From a checkpoint of a small transformer trained on Wikipedia.
Size: 13 layers, width 576, 9 heads of 64 (1 for keys and values), 48.8M parameters.
MLP neurons of a small language model. Each row is named by its layer, matrix (up: input weights; down: output weights) and neuron, and shows model dimensions 352-447. Each number is 50 + 15 x the weight over its row's rms, rounded and kept within 0 to 99.
Before each neuron's rows, "fires on" lists the tokens most often at its 100 highest values on Wikipedia text that the model never trained on; "fires before" lists the tokens most often just after its 100 highest values on Wikipedia text that the model never trained on.

fires on: " United", " the", " ", " U"
fires before: " States", ".S", "19", " ", " United"
L8.up703:36 38 65 57 82 60 56 34 49 69 37 60 51 57 64 63 76 36 69 51 46 24 30 49 51 61 47 41 43 53 56 55 51 71 61 30 40 47 53 42 33 44 57 31 37 48 74 29 43 55 56 63 50 60 51 73 43 36 27 57 30 28 87 47 44 67 53 55 46 50 42 62 48 44 53 50 32 38 34 61 36 58 60 61 38 46 67 41 85 33 54 80 45 62 51 61
L8.down703:43 55 30 67 46 51 45 67 42 21 66 80 81 60 36 68 66 28 41 51 60 58 40 47 38 35 33 18 44 62 52 42 79 57 32 70 36 48 58 52 25 20 41 39 30 47 79 58 64 53 43 58 60 40 47 31 58 33 68 72 75 83 44 50 44 39 48 71 53 33 56 54 63 98 93 50 57 49 52 85 51 54 72 46 23 61 63 27 34 34 45 58 32 25 70 24

fires on: ":", "'s", " is"
fires before: " ", ":", " an", " a"
L8.up148:09 57 52 12 37 65 34 67 35 66 55 50 53 51 40 38 79 57 32 48 27 54 45 59 56 42 35 50 47 40 59 59 44 40 48 39 35 58 62 51 52 42 67 43 46 39 43 70 59 55 55 41 62 46 50 55 45 60 34 52 40 52 51 38 58 61 22 38 60 45 75 60 46 55 39 39 47 53 35 50 37 54 50 69 59 66 63 45 39 31 33 37 53 52 43 31
L8.down148:55 49 47 16 30 59 88 42 38 54 44 49 99 28 61 70 57 43 46 29 47 66 46 77 58 40 48 60 59 47 61 72 42 44 58 35 69 58 55 38 38 31 73 61 86 49 71 57 49 29 47 41 42 61 60 70 54 72 60 53 34 44 30 67 69 56 41 42 62 75 28 52 99 41 78 48 72 35 49 41 63 48 60 68 42 48 29 31 30 63 54 65 69 76 58 65

fires on: " |", ")", "s", " USA"
fires before: " ", " |", " of"
L8.up1172:33 36 65 64 57 22 79 45 50 50 39 54 42 56 34 50 59 53 35 48 49 35 62 72 65 72 50 56 55 45 42 41 56 23 55 45 51 50 49 42 54 76 45 66 53 59 88 56 67 53 72 74 15 53 74 44 58 58 49 27 40 32 43 85 55 66 41 69 55 56 55 80 44 60 46 61 29 70 48 66 43 54 45 36 45 41 51 48 60 78 27 74 48 34 12 30
L8.down1172:69 32 37 45 36 58 55 51 61 14 54 86 27 38 25 41 55 50 72 54 57 52 41 44 64 45 59 43 60 29 61 37 22 34 79 46 66 75 56 43 58 62 34 55 43 58 36 60 32 41 10 54 49 54 44 36 67 37 60 25 39 42 39 53 64 43 55 53 44 30 64 42 53 36 43 46 53 39 35 55 30 45 73 22 34 35 57 46 39 56 55 50 50 33 43 32

fires on: " ", " April", " in", "19"
fires before: " ", "20", "19", " the"
L8.up231:38 55 49 63 46 57 28 63 59 52 43 50 41 52 19 46 52 59 41 73 48 52 33 43 44 46 33 45 56 49 43 36 64 76 37 41 65 71 31 51 42 48 62 51 42 18 42 47 71 67 54 44 60 50 67 71 43 41 28 49 44 45 60 55 55 86 72 60 54 51 72 76 58 48 59 23 50 65 41 28 63 21 45 77 69 53 61 33 75 61 76 66 66 57 49 11
L8.down231:40 55 48 42 40 41 78 68 45 78 28 66 70 15 56 44 57 84 38 23 59 39 64 66 81 20 75 52 46 51 69 63 34 26 59 48 50 32 36 52 40 70 51 39 45 60 42 38 46 26 36 28 38 17 49 65 47 70 46 83 57 57 32 43 71 44 35 48 60 36 66 45 65 34 43 68 44 47 66 61 63 33 41 37 09 37 29 36 62 51 14 47 45 54 60 60

fires on: " "
fires before: "19", "20", "18"
L8.up147:54 52 61 55 56 31 57 51 73 48 48 80 37 52 59 61 61 41 50 41 62 40 09 52 25 51 46 36 11 59 52 50 71 22 34 22 52 60 49 42 48 50 55 37 32 38 32 49 35 47 37 28 51 18 55 32 39 31 28 50 42 61 51 87 52 42 45 56 52 49 48 45 45 46 39 83 41 67 64 40 35 54 44 45 49 32 78 51 44 58 56 58 25 72 25 53
L8.down147:48 56 40 54 32 42 30 52 65 42 55 55 51 18 34 37 54 68 52 73 66 58 59 26 61 33 57 48 44 49 67 37 43 68 64 80 45 37 21 59 47 42 37 43 62 39 56 30 46 20 53 65 47 71 42 65 54 41 23 27 59 56 54 55 35 65 44 60 62 65 71 58 66 78 37 37 18 67 49 48 29 51 52 49 50 22 55 47 26 40 38 41 57 55 40 34

fires on: ":", " an"
fires before: " ", " American", " English"
L2.up317:39 47 58 38 50 64 31 41 68 29 61 46 37 47 84 29 71 41 51 62 34 60 36 86 30 64 51 53 68 20 52 38 46 36 41 42 52 53 44 37 77 48 61 62 27 40 75 78 61 36 22 48 59 51 64 45 59 38 27 29 61 45 52 32 67 43 76 66 53 57 55 54 29 26 78 73 32 67 35 45 70 60 33 73 47 62 49 38 44 62 72 41 38 70 50 24
L2.down317:39 33 59 42 50 61 40 48 63 49 60 49 00 41 50 32 58 53 59 45 12 35 66 52 41 59 45 49 41 38 58 42 60 60 35 47 39 49 60 48 61 41 71 36 24 35 63 56 65 48 65 62 75 70 78 53 63 27 60 52 69 37 55 25 61 39 55 57 51 36 47 61 00 45 40 45 54 56 30 26 43 70 67 56 65 69 51 46 36 83 51 48 45 64 58 50

fires on: " ", " (", "—"
fires before: "20", "19", "18"
L8.up2169:14 21 42 43 71 45 71 63 45 53 52 50 40 52 48 58 39 87 48 44 66 13 37 70 49 50 51 57 45 40 43 58 79 36 27 36 87 43 40 54 59 49 25 47 67 54 55 43 63 56 42 50 62 61 70 55 37 67 39 69 49 58 89 62 58 63 46 43 26 42 56 54 46 53 31 44 31 66 23 66 40 37 41 42 58 41 51 58 58 55 59 54 58 83 38 33
L8.down2169:52 34 24 91 45 63 59 56 33 76 46 51 08 38 34 42 69 40 56 47 73 36 59 54 34 35 58 21 46 46 30 58 42 51 37 39 57 60 44 78 57 54 56 33 78 68 44 43 33 60 41 57 71 42 34 57 39 14 48 44 70 41 46 63 62 57 45 63 66 52 59 78 37 61 46 45 56 53 51 50 80 52 41 46 54 24 45 40 33 52 49 22 45 61 33 58

fires on: "3", "2", ")", " s"
fires before: ".", " |", ")", " (", ","
L2.up137:23 49 61 57 99 67 28 62 59 33 64 53 54 48 60 51 45 32 46 53 48 47 47 20 53 62 53 46 39 38 58 34 37 53 39 45 55 70 51 22 56 56 73 51 55 53 61 57 81 53 39 56 13 45 51 25 51 38 28 52 78 53 38 23 48 69 43 31 38 43 59 54 38 63 52 42 73 49 39 51 36 29 54 48 48 62 86 40 58 64 72 55 34 47 68 38
L2.down137:26 50 37 66 44 62 56 27 46 29 36 39 29 47 46 55 50 30 63 48 65 44 65 62 56 62 45 71 95 36 24 43 47 25 51 62 57 66 34 64 71 34 46 37 59 55 79 73 43 55 40 43 36 68 56 38 47 60 49 32 46 24 30 67 56 57 48 37 60 42 39 06 16 53 72 36 71 58 45 73 42 47 35 48 31 38 73 50 48 35 47 36 34 30 61 38

fires on: ",", " ", "\n", "==="
fires before: " ", "20", "-", "19"
L8.up426:14 42 57 47 51 41 82 73 65 54 50 48 55 39 45 58 56 49 61 51 46 27 45 43 35 79 60 43 35 24 60 39 59 59 31 38 66 55 57 79 62 77 36 52 53 30 50 86 55 64 48 61 63 66 47 48 27 57 46 72 48 35 29 43 35 49 47 61 38 37 68 79 53 39 48 29 52 49 40 52 49 32 65 63 99 52 51 40 55 58 52 49 72 69 48 40
L8.down426:62 47 49 74 60 23 34 51 53 70 42 40 88 11 25 42 36 44 34 51 62 39 65 76 41 16 64 43 55 44 66 67 53 54 42 48 67 49 51 67 27 47 59 51 66 55 47 60 48 59 41 70 54 67 68 56 47 50 51 35 69 73 30 42 37 72 79 62 55 37 44 50 99 63 72 33 64 49 67 72 57 68 42 53 80 52 69 41 46 67 79 50 27 51 52 80

fires on: "\n", ".\n", ".", ")\n"
fires before: "-"
L2.up579:54 46 75 42 82 56 49 66 72 51 52 08 25 67 34 31 39 46 80 50 31 54 53 37 41 77 30 58 38 33 55 68 55 41 13 34 49 56 61 49 74 49 83 61 00 59 17 63 72 48 58 47 58 23 59 27 61 67 54 49 52 22 56 26 48 51 50 49 58 41 59 65 52 47 73 53 73 46 39 57 52 35 75 49 68 73 84 53 66 65 43 63 42 69 41 44
L2.down579:52 38 47 41 63 44 65 49 57 48 51 48 39 65 31 56 08 59 69 50 36 63 75 60 52 65 40 71 57 42 36 53 51 35 50 60 57 44 47 57 58 64 84 63 49 49 59 39 55 39 48 64 57 61 58 19 37 59 49 58 61 51 64 37 55 61 43 51 62 41 47 74 51 61 68 62 68 36 35 55 21 32 44 68 64 67 64 57 81 58 34 48 17 69 41 61

fires on: " age", " Party", " population", " Candidate", " number", " date"
fires before: " |", " of", ":", " or", " "
L2.up1638:44 48 69 24 59 29 44 50 76 46 83 47 54 57 63 77 57 43 64 46 49 62 39 75 55 43 35 47 50 38 45 58 60 53 48 54 29 50 44 59 28 63 38 57 52 52 37 30 34 57 65 68 41 61 46 56 48 57 26 61 65 44 55 68 56 73 47 32 67 60 76 59 36 55 36 62 42 70 69 56 43 42 28 46 54 29 61 55 41 48 39 38 44 52 49 34
L2.down1638:48 59 60 53 58 38 54 48 51 62 74 45 22 56 48 50 40 57 51 62 36 41 54 62 55 50 66 49 26 73 60 44 58 56 42 51 34 69 63 27 35 46 64 46 56 52 31 46 42 77 38 56 70 32 23 35 51 57 44 60 50 30 46 53 35 47 31 30 34 44 38 62 17 53 39 50 41 72 32 56 40 75 81 40 37 74 74 26 70 54 38 42 61 62 37 41

fires on: " |", " ", " |\n", ";", " –", "0"
fires before: " ", " |", " –", " |\n", "|", ";"
L8.up1208:62 35 48 42 40 65 57 36 55 39 50 55 26 39 36 64 53 71 54 70 42 36 60 36 07 37 45 46 57 28 57 65 49 47 12 50 31 63 74 64 20 47 69 77 54 48 49 61 54 52 44 34 58 53 55 46 46 65 43 51 74 77 50 71 45 67 36 21 21 45 64 44 25 40 36 60 24 46 51 42 62 34 64 38 38 32 57 30 51 69 47 45 59 35 49 61
L8.down1208:64 42 26 45 51 36 65 56 41 53 43 44 55 30 26 43 72 53 54 35 52 51 67 54 30 49 60 58 46 51 40 80 48 76 17 60 70 48 76 51 56 21 49 36 49 58 41 33 56 36 37 05 46 32 51 33 34 62 40 64 48 36 49 79 53 21 35 46 31 59 28 55 66 88 65 65 27 50 32 48 68 34 44 53 40 51 71 74 61 44 46 67 39 60 35 65

fires on: ".\n\n", "==\n", "==\n\n", " ==\n\n", " ==\n", "===\n\n"
fires before: "-", "===", "The", "|", "==", "In"
L8.up1781:44 37 64 39 60 77 73 30 61 63 48 58 56 43 35 69 80 49 70 52 41 67 35 35 37 53 60 69 34 29 35 87 40 53 37 51 39 33 58 54 51 66 62 47 63 41 77 53 36 42 35 41 65 42 51 63 58 74 49 47 45 42 31 36 35 64 33 40 50 54 74 48 54 63 55 48 52 87 30 39 65 58 46 55 73 60 58 48 57 75 53 41 17 45 46 47
L8.down1781:40 44 46 45 45 61 58 51 54 47 45 53 85 48 51 55 57 48 51 52 46 48 45 49 44 55 50 56 47 39 44 56 49 48 52 49 50 53 42 56 50 47 57 41 86 57 50 50 51 44 51 39 48 50 50 42 59 57 53 51 50 54 51 45 46 55 49 49 53 53 59 53 99 51 52 38 52 56 44 51 42 50 56 36 59 54 53 46 60 56 46 58 48 45 51 49

fires on: "2", "3", " they", "os"
fires before: " |", "nd", ".", "rd", ":"
L8.up259:52 55 70 45 89 73 19 28 53 21 52 50 39 66 84 65 52 64 67 57 19 25 36 38 50 52 15 83 39 57 34 25 09 55 40 45 36 60 43 43 25 49 41 48 67 63 51 49 69 48 68 64 46 61 54 00 57 52 48 47 59 31 57 48 27 49 39 53 28 12 54 40 45 47 49 28 38 49 37 37 25 54 50 80 52 28 52 51 55 47 29 71 57 41 53 28
L8.down259:63 36 44 64 56 21 40 54 68 60 46 52 41 61 37 48 37 72 53 69 94 43 38 28 37 30 44 71 26 26 64 35 49 12 45 52 57 61 38 13 34 35 46 49 57 67 68 64 29 46 39 42 41 75 53 19 52 33 38 41 70 58 50 74 61 80 39 54 54 30 41 50 40 56 55 69 56 56 44 77 31 58 49 54 30 82 53 61 31 49 48 64 55 43 64 29

fires on: " |\n", " |", " ", " –"
fires before: "|", " |", " |\n", ";"
L8.up83:42 51 21 21 41 35 45 24 65 49 48 59 24 44 31 52 59 79 58 53 21 66 52 37 44 52 49 58 45 35 66 51 53 67 15 49 76 59 59 63 35 50 43 53 56 58 59 57 67 20 53 27 49 40 38 33 47 30 66 54 52 62 67 68 40 54 45 25 30 52 22 49 28 40 37 40 45 53 53 51 61 33 61 40 28 63 59 50 62 59 39 31 41 37 68 59
L8.down83:58 57 42 56 71 38 66 58 39 49 48 42 19 50 29 47 59 29 47 48 94 78 23 38 52 82 72 65 50 37 64 62 54 59 54 32 54 61 43 42 32 60 69 29 44 74 61 50 39 62 51 34 22 25 61 43 49 54 28 58 65 36 60 80 77 30 52 45 43 56 29 46 31 90 44 42 33 47 41 18 38 49 47 67 41 44 66 39 52 42 38 48 32 64 80 61

fires on: ".\n\n", ".\n", ".\"\n\n", ".\""
fires before: "-", "==", "The", "===", " The"
L2.up654:46 48 39 28 41 55 38 40 59 51 55 68 44 69 34 66 56 48 74 56 34 57 50 54 48 56 27 38 36 31 32 74 44 65 35 59 58 71 87 73 39 73 41 60 28 38 67 80 46 63 46 51 38 26 32 37 58 63 54 53 45 39 81 59 39 49 48 38 36 33 53 60 22 16 44 22 46 41 44 56 40 65 53 53 52 59 62 28 69 39 41 59 50 72 41 53
L2.down654:51 39 56 36 42 75 54 39 54 35 47 36 19 78 25 60 57 50 53 67 55 63 58 62 60 77 25 51 41 41 50 61 55 46 17 30 53 61 78 43 43 62 41 59 16 43 62 68 38 42 57 34 38 42 47 54 68 47 37 60 45 50 49 46 39 42 52 38 59 24 63 63 00 62 66 52 57 41 35 43 34 72 37 45 66 66 42 49 43 63 51 77 54 69 66 41

fires on: " |\n", " ", " |"
fires before: "|", " |", "|---|---|---|---", "0", " ", " |\n"
L8.up739:28 32 55 28 55 42 55 35 59 45 72 50 44 32 55 38 50 64 65 58 43 40 49 63 56 48 46 52 57 35 43 50 50 41 18 59 69 47 66 33 57 30 65 46 35 51 54 47 52 62 50 51 59 52 60 32 51 49 36 42 68 60 43 45 57 55 38 32 37 51 34 48 36 32 55 53 31 49 50 25 65 34 53 36 29 17 27 10 75 65 61 40 37 39 62 51
L8.down739:53 34 47 61 45 55 77 58 34 42 33 52 37 19 21 73 58 53 61 24 24 64 52 53 52 39 51 36 17 53 74 55 51 41 56 50 33 67 55 31 20 57 35 40 60 73 52 24 50 69 15 22 37 30 29 34 59 53 33 63 54 35 71 75 54 13 66 35 41 71 23 52 59 66 58 29 56 64 63 53 43 67 32 53 50 51 66 75 56 43 39 49 29 59 63 48

fires on: ")", " is", " was", ")."
fires before: " a", " |", " an", " –", " (", " Squadron"
L2.up559:38 47 73 63 82 70 42 62 57 46 86 46 33 84 37 47 42 32 54 56 37 88 36 44 67 71 48 43 47 67 54 66 44 46 43 44 30 39 60 35 40 62 59 53 39 29 36 50 47 35 59 57 48 40 43 50 42 47 49 07 75 69 51 43 51 59 32 54 41 61 46 65 48 68 24 65 67 60 71 52 49 51 67 46 45 47 71 43 46 48 13 54 37 70 51 38
L2.down559:33 39 29 48 31 51 31 51 26 77 42 65 31 36 31 43 28 46 54 31 64 52 47 70 44 71 57 60 45 61 30 50 67 16 66 46 67 44 48 73 55 45 58 36 54 54 20 38 71 44 42 47 65 70 50 33 39 49 55 37 50 33 44 63 33 30 63 47 48 37 38 43 40 77 69 53 45 51 60 41 48 59 38 35 28 63 56 70 29 34 71 40 56 47 52 55

fires on: " ", " on"
fires before: "19", "20", " the", "18"
L8.up1841:50 48 16 50 46 36 64 35 57 28 53 54 32 47 62 64 56 51 63 87 47 76 38 31 29 75 55 46 43 49 49 47 53 45 46 47 46 50 42 50 55 16 58 17 37 23 21 33 68 38 70 65 57 35 66 46 63 34 53 45 26 72 55 84 15 56 42 47 24 36 63 53 56 51 46 34 51 32 51 51 37 67 44 60 46 57 44 56 82 51 38 33 49 58 55 51
L8.down1841:53 53 38 56 71 12 63 14 68 79 49 56 58 41 55 40 44 54 64 46 62 63 60 64 64 26 41 48 46 52 71 63 41 46 35 55 34 78 52 66 62 48 34 80 19 66 26 43 75 83 53 66 41 64 45 46 50 61 55 58 45 65 24 51 59 40 62 51 46 50 46 41 58 42 59 36 64 61 60 91 48 44 26 50 38 39 49 60 23 62 49 30 35 35 45 52

fires on: " —", " –", "3"
fires before: " |", " |\n", "\n"
L8.up547:40 55 41 24 31 34 60 45 67 52 14 58 34 77 74 59 50 60 93 80 43 52 34 56 34 55 47 34 42 46 42 30 40 40 47 39 54 50 49 79 63 53 75 32 49 56 42 30 61 42 61 62 62 39 59 34 59 74 43 46 52 57 43 49 46 58 60 69 54 46 60 47 41 12 77 39 21 50 60 25 48 29 41 53 63 50 71 44 75 65 48 34 64 37 56 81
L8.down547:45 32 69 36 41 50 34 17 84 35 39 61 51 43 62 87 84 64 35 50 56 46 45 53 79 29 48 56 61 65 52 41 69 41 63 64 19 64 24 68 32 42 64 42 21 55 48 61 47 43 73 55 72 30 58 31 30 58 29 43 71 28 40 34 57 55 71 40 71 58 55 41 68 70 39 53 39 73 59 30 56 47 27 50 56 51 75 66 45 39 56 56 53 59 69 45

fires on: " United", "iction", "ale", " on"
fires before: " States", " USA", " Kingdom"
L2.up2241:40 33 64 45 33 64 65 61 73 47 24 49 36 45 51 60 59 80 47 99 49 67 54 38 62 44 28 71 90 40 58 52 27 72 48 51 27 45 35 70 48 33 63 53 46 59 55 43 61 41 59 60 61 53 29 44 21 49 47 66 47 33 72 55 50 57 17 45 67 40 41 04 66 79 56 31 50 40 42 54 34 55 45 60 54 75 71 47 39 36 54 84 63 53 52 47
L2.down2241:79 68 85 61 34 56 64 56 73 79 62 68 51 61 33 75 45 33 41 76 54 45 75 48 41 51 64 40 52 34 65 54 50 45 63 46 75 35 41 73 61 06 34 41 62 33 39 47 63 43 43 62 58 54 70 78 44 55 43 29 62 59 35 33 37 31 50 56 46 69 41 17 55 51 41 39 86 69 54 62 56 53 53 32 46 39 23 55 49 62 39 14 57 40 58 50

fires on: ".\n\n", ".", "\n", "|", ".\"\n\n", ").\n\n"
fires before: "==", "The", "===", "In", "-", " "
L8.up1231:38 28 56 40 58 64 59 21 59 39 58 60 51 57 59 48 74 48 64 21 52 59 41 34 28 62 68 70 41 22 68 67 43 42 19 56 51 42 20 51 53 62 54 35 56 37 48 62 39 37 28 18 68 42 72 54 62 73 56 42 36 27 34 35 39 45 47 36 49 67 71 33 50 65 45 39 57 92 36 32 58 62 64 60 77 59 68 29 70 54 48 48 31 51 69 25
L8.down1231:46 44 48 41 44 54 68 45 53 49 41 51 82 57 52 60 57 47 62 51 47 52 39 54 43 59 39 64 48 36 38 58 42 45 48 45 53 46 36 55 48 50 53 40 88 60 51 49 47 37 52 33 50 45 54 48 63 54 51 50 43 55 56 50 40 58 48 42 64 57 58 55 99 44 46 39 43 64 47 51 43 47 64 36 56 53 55 36 61 57 52 60 39 50 55 47

fires on: "\n", "==\n\n", ".", ".\n"
fires before: "-", " ", "The", "==", "M"
L2.up1269:26 51 45 54 78 33 59 19 86 57 52 53 47 87 60 47 45 53 60 54 49 44 12 32 30 40 36 62 52 34 49 63 49 23 54 60 51 35 71 62 62 57 61 49 34 52 49 61 44 57 62 82 65 20 52 56 56 57 50 34 43 21 61 44 37 47 57 49 37 56 68 38 50 40 42 35 43 46 61 55 59 51 57 39 38 42 80 38 71 75 56 47 49 54 53 30
L2.down1269:52 72 49 35 53 40 49 31 90 53 56 48 58 57 64 41 34 52 74 82 50 41 30 63 44 53 53 34 46 61 54 56 57 64 81 88 65 57 67 43 23 78 48 72 42 56 55 44 51 62 63 72 53 37 51 60 40 55 50 69 34 42 56 52 39 40 38 43 62 53 70 57 75 34 39 54 45 58 67 71 67 31 44 17 50 53 86 34 40 55 54 47 49 46 51 71

fires on: " comp", ".", " Party", " Genus", " Team", " family"
fires before: " |", ":", " of", "ilation"
L8.up1517:30 64 36 29 57 13 56 43 52 56 36 52 36 51 59 36 77 89 63 49 50 66 56 65 32 26 47 77 28 29 33 59 42 30 24 50 66 43 24 66 56 18 39 57 21 75 33 21 49 45 66 71 52 63 67 24 36 46 39 68 43 39 70 62 23 56 53 27 50 39 51 47 41 29 24 30 47 66 35 71 35 71 75 69 58 44 46 39 52 34 43 61 49 72 69 48
L8.down1517:20 50 48 40 47 55 37 49 65 37 64 44 59 67 30 24 83 09 59 47 65 59 27 55 80 29 56 58 38 53 43 59 32 56 63 49 55 39 99 52 73 64 45 51 41 83 39 78 36 67 50 49 26 58 56 45 32 35 49 51 40 32 40 57 45 28 55 37 38 39 45 28 35 37 54 55 67 59 40 70 78 63 49 63 62 66 52 59 36 56 47 46 50 70 45 18

fires on: " "
fires before: "20", "19", "5", "1", " -", "6"
L2.up1149:48 48 52 48 52 48 45 41 47 45 47 57 41 49 68 39 61 28 55 61 55 49 33 35 60 71 30 46 42 42 51 59 44 59 41 32 50 61 74 58 49 39 50 54 18 50 39 65 56 63 56 63 72 33 61 40 55 47 13 56 36 40 48 48 65 52 68 58 57 60 47 49 55 57 33 35 82 45 52 56 71 45 49 42 78 36 83 29 67 72 47 46 38 66 48 51
L2.down1149:47 72 43 42 65 34 65 48 61 37 59 45 00 57 39 25 40 35 54 67 51 60 34 73 36 64 30 41 57 43 58 54 48 61 48 49 65 39 49 45 54 44 51 41 34 68 26 38 56 53 51 41 55 56 79 46 48 59 30 76 60 36 54 58 66 76 52 52 50 56 59 66 12 43 51 53 39 25 55 48 41 37 46 46 44 50 37 25 86 49 43 49 55 67 67 48

fires on: ":"
fires before: " ", " Ji"
L2.up112:51 36 48 32 34 53 29 38 49 23 62 39 48 48 50 59 80 54 71 39 48 45 43 67 60 71 28 34 54 56 41 44 45 33 47 31 47 60 54 57 46 77 70 45 52 53 77 40 68 51 69 33 48 44 71 40 68 63 30 22 58 60 43 44 61 27 63 50 43 25 47 57 36 41 78 67 46 79 45 34 65 41 65 74 53 66 51 23 52 63 58 74 36 76 33 43
L2.down112:46 50 63 48 47 45 49 41 55 19 66 34 00 58 44 40 64 53 67 48 34 38 56 70 54 62 30 47 55 58 52 41 54 44 47 45 34 55 55 73 28 71 74 52 38 27 49 33 62 54 83 58 84 59 49 54 54 37 55 40 58 51 65 40 46 58 52 48 60 41 45 76 00 49 55 47 59 68 39 20 45 55 70 48 43 64 46 36 40 46 52 66 50 53 34 47

fires on: "\"", "\n", "|", "'", ":"
fires before: "-", " |", " ", " ("
L2.up1272:56 52 53 34 61 54 46 38 62 27 31 58 54 55 37 39 52 42 45 50 50 31 51 41 58 51 46 19 50 65 47 31 52 31 56 51 56 60 25 45 41 34 62 20 59 57 25 57 42 76 64 54 46 57 61 50 59 41 39 59 54 18 85 51 34 43 58 56 52 40 32 34 58 44 42 49 32 51 45 43 39 38 48 53 34 43 26 57 36 61 50 34 58 32 32 43
L2.down1272:42 39 66 72 36 47 72 41 48 35 44 47 49 37 55 52 53 61 74 23 66 53 54 27 32 48 59 50 60 47 57 55 42 31 29 46 59 39 58 31 35 76 53 60 60 33 27 30 12 51 57 42 54 38 30 35 55 57 72 47 18 60 69 43 52 36 59 65 57 56 41 66 44 62 62 68 71 39 66 35 49 27 85 64 48 39 84 54 55 56 54 41 42 70 34 61

fires on: " |", "19"
fires before: " ", " .", ")", " |"
L8.up1533:39 64 64 68 39 41 59 51 46 30 62 39 34 37 41 69 45 54 74 67 49 52 30 51 52 52 24 73 42 29 42 65 33 32 53 74 39 69 49 67 60 46 67 67 56 49 51 57 78 60 43 43 73 44 72 47 69 44 59 44 73 37 18 57 57 34 33 64 28 35 66 61 44 44 36 14 36 68 55 50 35 49 36 56 36 51 51 54 55 55 65 27 32 45 61 63
L8.down1533:57 61 76 34 67 41 75 73 67 45 45 47 45 40 56 29 39 51 56 67 47 33 54 42 46 89 50 49 58 60 53 66 65 52 52 50 74 67 41 50 48 66 58 65 50 67 37 19 40 58 43 48 41 72 57 58 50 46 54 59 09 57 56 39 49 23 37 49 53 38 59 59 47 43 50 61 62 47 71 36 50 29 41 75 61 31 70 32 57 34 73 61 30 53 41 41

fires on: "2", " of", " Date", "3"
fires before: " |", ";", ":", "–", ".", " the"
L2.up1202:48 36 69 43 46 37 34 77 42 30 43 33 54 46 55 73 37 30 47 52 41 57 17 39 41 59 71 45 37 48 31 66 31 51 46 24 32 63 62 28 35 76 64 40 55 33 70 28 41 50 42 72 47 47 39 41 54 63 09 41 41 30 56 34 68 49 79 73 64 54 83 53 62 73 56 54 66 52 37 50 35 48 53 65 61 58 74 40 53 45 38 47 19 33 55 50
L2.down1202:42 46 63 78 77 48 49 35 36 48 35 50 32 60 22 60 49 67 60 47 39 63 49 43 80 46 23 59 46 60 58 55 40 39 52 72 44 60 43 48 57 44 50 16 60 51 27 91 52 54 50 46 79 37 51 62 44 39 36 31 43 53 70 68 48 68 43 50 39 27 50 36 16 61 48 14 67 62 55 57 39 71 84 50 48 65 61 46 59 46 50 55 68 75 30 58